MLP neurons of a small language model. Each row is named by its layer, matrix (down: output weights) and neuron, and shows model dimensions 64-191. Each number is 128 + 32 x the weight over its row's rms, rounded and kept within 0 to 255.
After each neuron's rows, "fires before" lists the tokens most often just after its 100 highest values on Wikipedia text that the model never trained on. A number after a token or word is its count.

L9.down284 [203 140 130 189  61 128 112 159  99 130 146 113 116 105 100 197 132 111  75  61 196 156 142 147 143 192 122  96  72 128 109 159 121 145 131 170 171 106 120 147 128 142 106  78 156 147 116 136 114  98 152 126 120 117 201 165  92 129 128 158 169  96  74  95  98 151 138 148  98 107 135 181 130 116 128 124 100 127 146 126  77 119 105 153 130 115 100 119 101  91 146 144 107 119 195 144 149 136 120 158 161 119  47 134  90 112 107 132 189  77 138 122 122 158 112 131  88 177 109 158  49 137  94 210 191 110  95  88]
fires before: "p" 54, "ed" 5, "et" 4

L4.down908 [122 131  78 161 123  88 101 116 173 167 123  97  94 183 129  99 111 116 166 108 142 123 104  96  76 196  85 169 108 117 131 100 110 187 101 100 121  79 134 104 130 142 147 158 131  67 157 104 105 115 185 147 187 171 117 108 159 210 107 132 161  97 107 119 129 170 106  89 106 144 114 151 109 193 149 115 202  97 142 143 159 102 152 127 134 110 140  97 163 137  80  98 118 121 139  87 102  69 124 140 187 124 130  85  96 181 121 166  89 168 135  44 128 149 135 151 112 133 134 122 152  51 184  92 115 139  77  53]
fires before: "-" 44, "|---|---|---|---" 6

L9.down889 [138 137 128 167 100  69 103 120 103 169 117  91 146 104  98 134 135  79  91  98  95 143 152 123  66 133 128 170  60 168 101 103 167 145 118 145 127 168 120  42  72  90 118 100 190 112  98 102 147 203 154 144 145 131 156 111 134 133 178 129 166 163  95 179 118 118  77 147 152  68 126 132 196 148  85 148 124 187 146 102 163 167 157 159  70 133  95 100 139  56 124 144 124 115 120 124 118 119 150 101 140 135 110  79 125 165 110 143 105 117  96 108 115 137 114 163  87 161 126 122 109 117 124 159 181 136 124 115]
fires before: "-" 73

L3.down520 [ 60 108  30 161 136 123 178 107  71 108  92 182 112  91  85 182 117 118 111 203 164  99 152 127 139 159 150 112 118 138 143 124 156 160  77 175 148  93  52 122 152 156 140 117 126 166 151 128  85 179  95  99 147 157 113 120 115 129 159 174 113 129 137 124 135 174 144 151 145 122 137 148  96 116 106 173 118 125 141 143 140 121 160 135 185  72 143 188 188 131 140 136  70  79 158 128 121 133  97 147 133 100 193  96 152 167  96 140 168  87 101 176 110 100 142 181 165 177 180 124 116  95 104 128  88 112  55 172]
fires before: " " 30, " —" 9, " G" 5, "1" 4, "0" 4, "n" 4

L6.down647 [171 136 128 129 123 142  79  95 130 163 151 136  92 176 108 150 141 107 116 173  90  95 108 138 135 188 151 149 151 136 177 165 164  95 144 122 151 144 187  94 138 133 162 162 139 149 153 108 148  45  70 137 164  70 162 124  91  85 187  78  93 140 133 160 102 158 162 146 141 115 149 135 130 144  92 109 132 141 119 186 152 171  98 119  68 123  86  85 155 137 140 130 110 138 140 140 135  99 156 103 180 157 184 201 101  94 113 133 127 150 151  86 122 141 139 103 117  65 137 157 113  89 147 129 160 121 110   0]
fires before: "==" 27, "In" 10, "===" 9, "The" 7, "M" 4, "D" 4

L6.down892 [178 162 162 169  59 102 134 122 142  98 134 152 183  80 128 129 101 153  96 152 120  91 128 156 175 207 104  85 190  73 104 133 165 181 113 155 144 195  88 138 185 120 103 122 158  97 173 165 148 152 187  90  80 167  59  96  86 180 160 103 116 141 117 150 133  83 129  91 141 151 131 150 102  87 141  78 165 115 116 124 129 124 166 127 104  99 120 150 171 158 133 110 113 108  93 134 113 101 149 156 127  99 142 136 160 132 196 144 149 132 154 134 131 165 112 142 117 147  94 173  71 146 135 153 113 109 108 162]
fires before: "0" 14, "1" 14, "3" 9, "2" 7, "ut" 6, "6" 5

L2.down105 [132 128 134  99  95 124 123  72  81  96 119 115 150  55  61 189  97 159 148 121  87 141 130 133  98 180 103  90 100 133 161 144  74 119  48 125 108  71 130  71 168 106 104 161  85 112 164 129 159 173 106 120 102 138  76 142 157 122 131 135 120 180 145 127 117 166 145 153 173 124 162 152 147 114 131  27 138  84 117 119 146 157  75 140 127 136  79  97 102 108 128  94 113 168 153 136 134  97 186 112 160 196 150 146  75  87 202 184 124 113  97  54 145 103  92 138  93 204 104 185 135  74 104 140 126 155 137 149]
fires before: " " 39, "," 13, "==" 12, " the" 8

L2.down627 [144  97 164 115 101 124 149 168 105 128 131  95 118  82 118 136 180 153  85 136 132 105 178 117 154 110 133  97 108 158 161 179 124 127 102 119 144 112 167 111  81 158 121 159  53 106  74 121 164 115 135 133  63 107 125 145  99 143  96 138  98 218 138 163 111 138  75  85 137 148 122 193 130 137 112   4 111 121 178 113 151 133 199 136  73 158 110  47 102 119 119 163 120 129 124 176 104 103 151 150 114 171  94 144 150 137 104 158 145 160 132 140 158 143 175 150  95 156 196 179  96 117  94 101 123 145 105 142]
fires before: " " 56, "," 11

L11.down869 [160 117  84  89 159 125 155 102 168 144 116 121 127 117  97 112  91 127 202  90 120 101 138 134 122 105  95 106 150 151  66 136 165 114 161  90 110 132 100 167 176 110 139 159  56 131  80 124 125 158 154 108  89 192 205  90 135 135 169 120 183 143  82 128 122 129 141  67 125 136 127 163 118 191 106  95 195 180  85  97  94 203 101 132 127 125 145 105 167 152 133 141  76  76 156  97 101 124 116 146 144 136  99  50 161 109 108 111 117 156  72 156 118 138 174 165 148 188 160 179 110 161 102  93 174 158  66 109]
fires before: " " 58, "." 6, "an" 5

L2.down497 [ 76 148 139 185 127 131  67 167 113  65 162 135 160 104 134 132 101 151 121 134 108 120 111  73 138  92 144 109 129 148 120 198 193 162 143 130 134  61 144  92  84 130 155 128 131 100 108 163 141 133 118  54 154 121 144 132 163 121  94 162 184 160 146 141 161 132 141 106 157 149 162 154 122 136 120  62 149  98 110 113 169  93 155 114  67 122 100 125 138 115 123 106 100 124 112 139  91  72 110 195  54  98 134 146 155  91 115 208 151 188 159 154 180 142 102  94 120 175  89 104  99  61 156 110 126 165 110  52]
fires before: " " 49, "ason" 5

L4.down239 [107 147 150 151  93 181 156 130  77 107 100 105 153 161  92 122 132 164 141 115 152 119  49  86 126 165 147 142 143 168 171 143  95 113 107 135  75 148 145 142 116 143  95 141 150 126 102  84  98  97 197 125  99 113 117  57 134  67 117  89 126 196 119 136 135 138 128 123 108 124  90 153 160 162  89 168 101 176 183 144  90 122 101  88 124  91  92 127 165 118 102  89 126 182 107 122 149  87 117 101 130 110  99 161 151 183 121 118 141 192 174 202 126 175  96 102 139  96 180 121 106 121 108 132 147 134  83 189]
fires before: " " 41, " –" 19, "30" 4, " (" 4

L4.down278 [109 139 116 168 121 106  98 149 104 109 135 106 152 172 155 216 101  96 144 108 133 138 169 106 107 137 100  96 162 130 132 139 119 144  90 105 121 171 107  76 109 169 130 181 136 173 152 149 114 110 119  99 146 149 178 100 104 131 155 155 140 179 181 142 131 137 167 127  87 151 123 124  97  69 124  93  97  70 157 149 136 132  91 125 105 155  90 144 161 139 105 129  79  96 174 118 139 117 142  93 129 100  77 102 129 106  90 199 131 126 137 181  98 139 122 137 194  91 153 186  92  94 184 148 151 106  65 100]
fires before: "-" 25, " |" 16, " " 14, " det" 5, "ed" 5, "|" 4

L6.down700 [110 126  54  99 166  97 132 109 132  99 132 145  97 100  89 106 116 141 152 162 186 144  89 150  92  74 171  71  75 145 158 137 179 128 123  84 124 118  98 104 138 154  98 134  85 104 123 141 136 118  89 166  79 141 168  92 143 201 131  88  80 119 168 130  74 109 108 153 176 103 109 130 103 183 169  78 104 162 133 102 155 118 141 135 186 154 187 205 141 145 150 143 157  83  76 157 151 173 106  93  85 114 107 105 145 172 133 140 153 191 122 103 131 128 150  96 162 148 173 148  94 123  95 130 124 129  98 111]
fires before: " " 32, "000" 17, "ed" 5

L9.down408 [ 90 169 114  89  56 141 165 162 102  91 109 112 140 137  97 121  63 155 150 164 136 140 109  82 132 130 151 127 117 147 135 131  76 172 163 106 101 109 141 102 116 164 138 110  70  94 188 124 137 139 122 180  78  75 119 125 118 120  99 125 146 117 181 172 127 138 105 105 119 170 197 113 109 142  96 137 131 105 163 142 145 129 104 136  89 149 114 162 208 108  98  84  99 190 101 119 130 130 151 136  68 121 154 139 107 153 193 100 109 174 181 123 105 132 145 147  90  64  95  72 119 143 161 102  98  54 114 108]
fires before: " " 65

L4.down383 [ 49 141  83 102  91 137 122 104 107  76 153 163 135 176  69 147 145 119 109 139  34 153 155 115 151  80  99 137 129 130 136 144 151 186  90 172 172 125 148 124 129 136  97  89 108 131  89 138 115 135 107 108 101 139 126 113  89 179 123 140 191 147  92 120 109 114 104 144 124 167 146 178 117 115 151 161 135 173 150 113 125  95 123  93 123 151 126 104 116  93  98 208 140 101 124 118 110 128 139  80 128 142 133 128 131 152  80 122 125  73 137 101 140  49 141 169 132 114  90 124 173 132  91 125 127 143 160 212]
fires before: " " 53, "ap" 5, "ers" 4

L2.down804 [163 143 128 187 136 135 165 156 103 118 148  72 133 144  99 158 119 124 149 127 102  54 103 157  95 174 186  91 125 145 116 177 184 123 182 173 204 116  84 161 157 115 127 180 180 129 144 150 104 135 104 149 180 153 143 107 155 139 103 166 171 118 109 115 121 128 117 110 138 106  91 157 170 140 160 150 109 141 159 155 163  81  91 122 139 151 156 138 102 139 101 134 134 117  89 107 108 111 161 160  86 104 100 122 164 151 121 135 152 192 197  91 112 152 143  99 173  91 102  98 117  81 181 174  61 115  75  86]
fires before: " " 48, " V" 4

L6.down259 [135 142 106 185  58 113 185 181 176 124 144 130  88 149 188 138  91 154 124 105  34 144  50 104 103 169 112 109 170 181 165 136 136 124  90 153 137 103  85 110 167 138 105 110 116 110 114 149 130 120 172 104  72 157 135  74 139 131 155  76 140 102 148 165 136 136 136 143 115 128  84 162 123  97 136 148  82 176 145 115 124 173 146 186 124 153  52 132 182 115 139 142 150 179 166  99 116 117 127 143 162  78 168 187  94 121 122 104  95 105 144 106  89 125  84 117 149 133 157 152 101 181 148 224 129 131 109 106]
fires before: " " 43, "6" 7, "5" 6, "0" 4, "2" 4

L11.down903 [114 160  86 143  49 190 101  72 128 104 116 103 102  80  83 156 139 138  97 129 109 152 142 139  85 129 112  70  96  60 203 148 105 106 129  92 127 121 152  88 111 159 115 106 181 134  90 107 149 102 186 158 120 110  74  92 124  70 150 152 128 120 154 165 157 138 122 172 166 120 123 118 103 157 116 172 125 154 177 139 139 170 147 134 100 123 149  30 120 112 112 163 162  65 159 130 186 137 122 140 131 128 119  77 167 101 121  96 100 127 100  85 168 120 148 137 135 100 140 161 114 180 106 104 132 157 130 212]
fires before: "-" 78, "|" 4, "W" 4

L6.down939 [104 115  90 154 101  91  88  92 143 113  76 191 108 167  96 115 135 108 149 187  70 118 133 142 149 115  84 138 169 124 159 142 197  76 137 113 147 117 108 124 156 142 100 128 104 117 144 136  92 146 108 155 112 105 129 115 109 183 161 109 142 191 150 139 138 133  79 134 132 137 166 137  89 121 134 120 142 126 160 115 151 106 161 106 183 178 159  94  87 143  91  98 125 134 153 129 179 127 158 124 184 145  79 114 118  80  71 105 127 139 194  42  92  98 112 202 198 179 126 168  84 137 186 108 131 173 141 139]
fires before: " " 67, "osp" 4

L3.down887 [ 93 132 172 155 126  93 158 146 135 134 105 168 100 148 133 158  63  87 144  94 136  70 105 157 146 119 114  83 112 161  95 100 168 145 212 146 116  79 134  90 178 139 136  95 101 141  80 131 124 139 167 149  85 141 146 143 146 114 118 180 131 111 105  67 134 146 136 122 140 191  99  62  99 118 114 148 150 163 111 188  88 100 147 158 110 195 141 101 142 104 135 143 155  71 113 157 162 183 159 142 163 150 106 170 179 138 132  40 150 157 176 191  92 113 101 101 122 151 140 102 132 117  85 110 123  58 123 118]
fires before: " " 47, "." 6, "," 5, "a" 4, "ing" 4, " to" 4

L9.down655 [114 112  84  97 172 152 203 165 143 155 142 129 151  80 158 111 171 125  41 130  86 127 111 123 104 136 138 122 154  94 177 162 125 109 113 179 148 118  93  83 126 173 183 128 156 119 141 112 100 133  85 104 116  79 132 123 124  61 181 117 133 160 133 100 208 122 113 165 164 111 157  99 145 141 196  80 155 154 185 101 160 183  92 151 144 157 140 142 160 113 123  65 129 135  91 129 149 103 109 168  46 174 122  71 130 121  61 127 126 120 106  89  46 117 109 155  67 157 124 161 100 153  59 138 121 116 148 162]
fires before: "8" 17, "0" 14, "4" 10, "1" 9, "2" 7

L2.down148 [134 104 101 114 100 145 184 152 138 138 139 136 128 129  98 136  81 167 152 121 169  90 156 142 143 154 127 142 139 120 133 120 198 164 141 152 151  87 115 108  92 108 122 161 119 148  79  70 103 108 128 162 150  91 157 137 107 172  41 188 203 202 123 164 143 117 107  87 175 120 110 169 145 154 148 114 176 190 195 135 163 153 115 110 129 167  91 117 152 182 141 149 127 180  90 104 114 142 161  84 103 160 214 140 137 123 107 119 147 166 146 115 131 197 116 143 128  65 136 146 126 109 145 170 118 128 125  85]
fires before: " " 69, " +" 4, " ." 4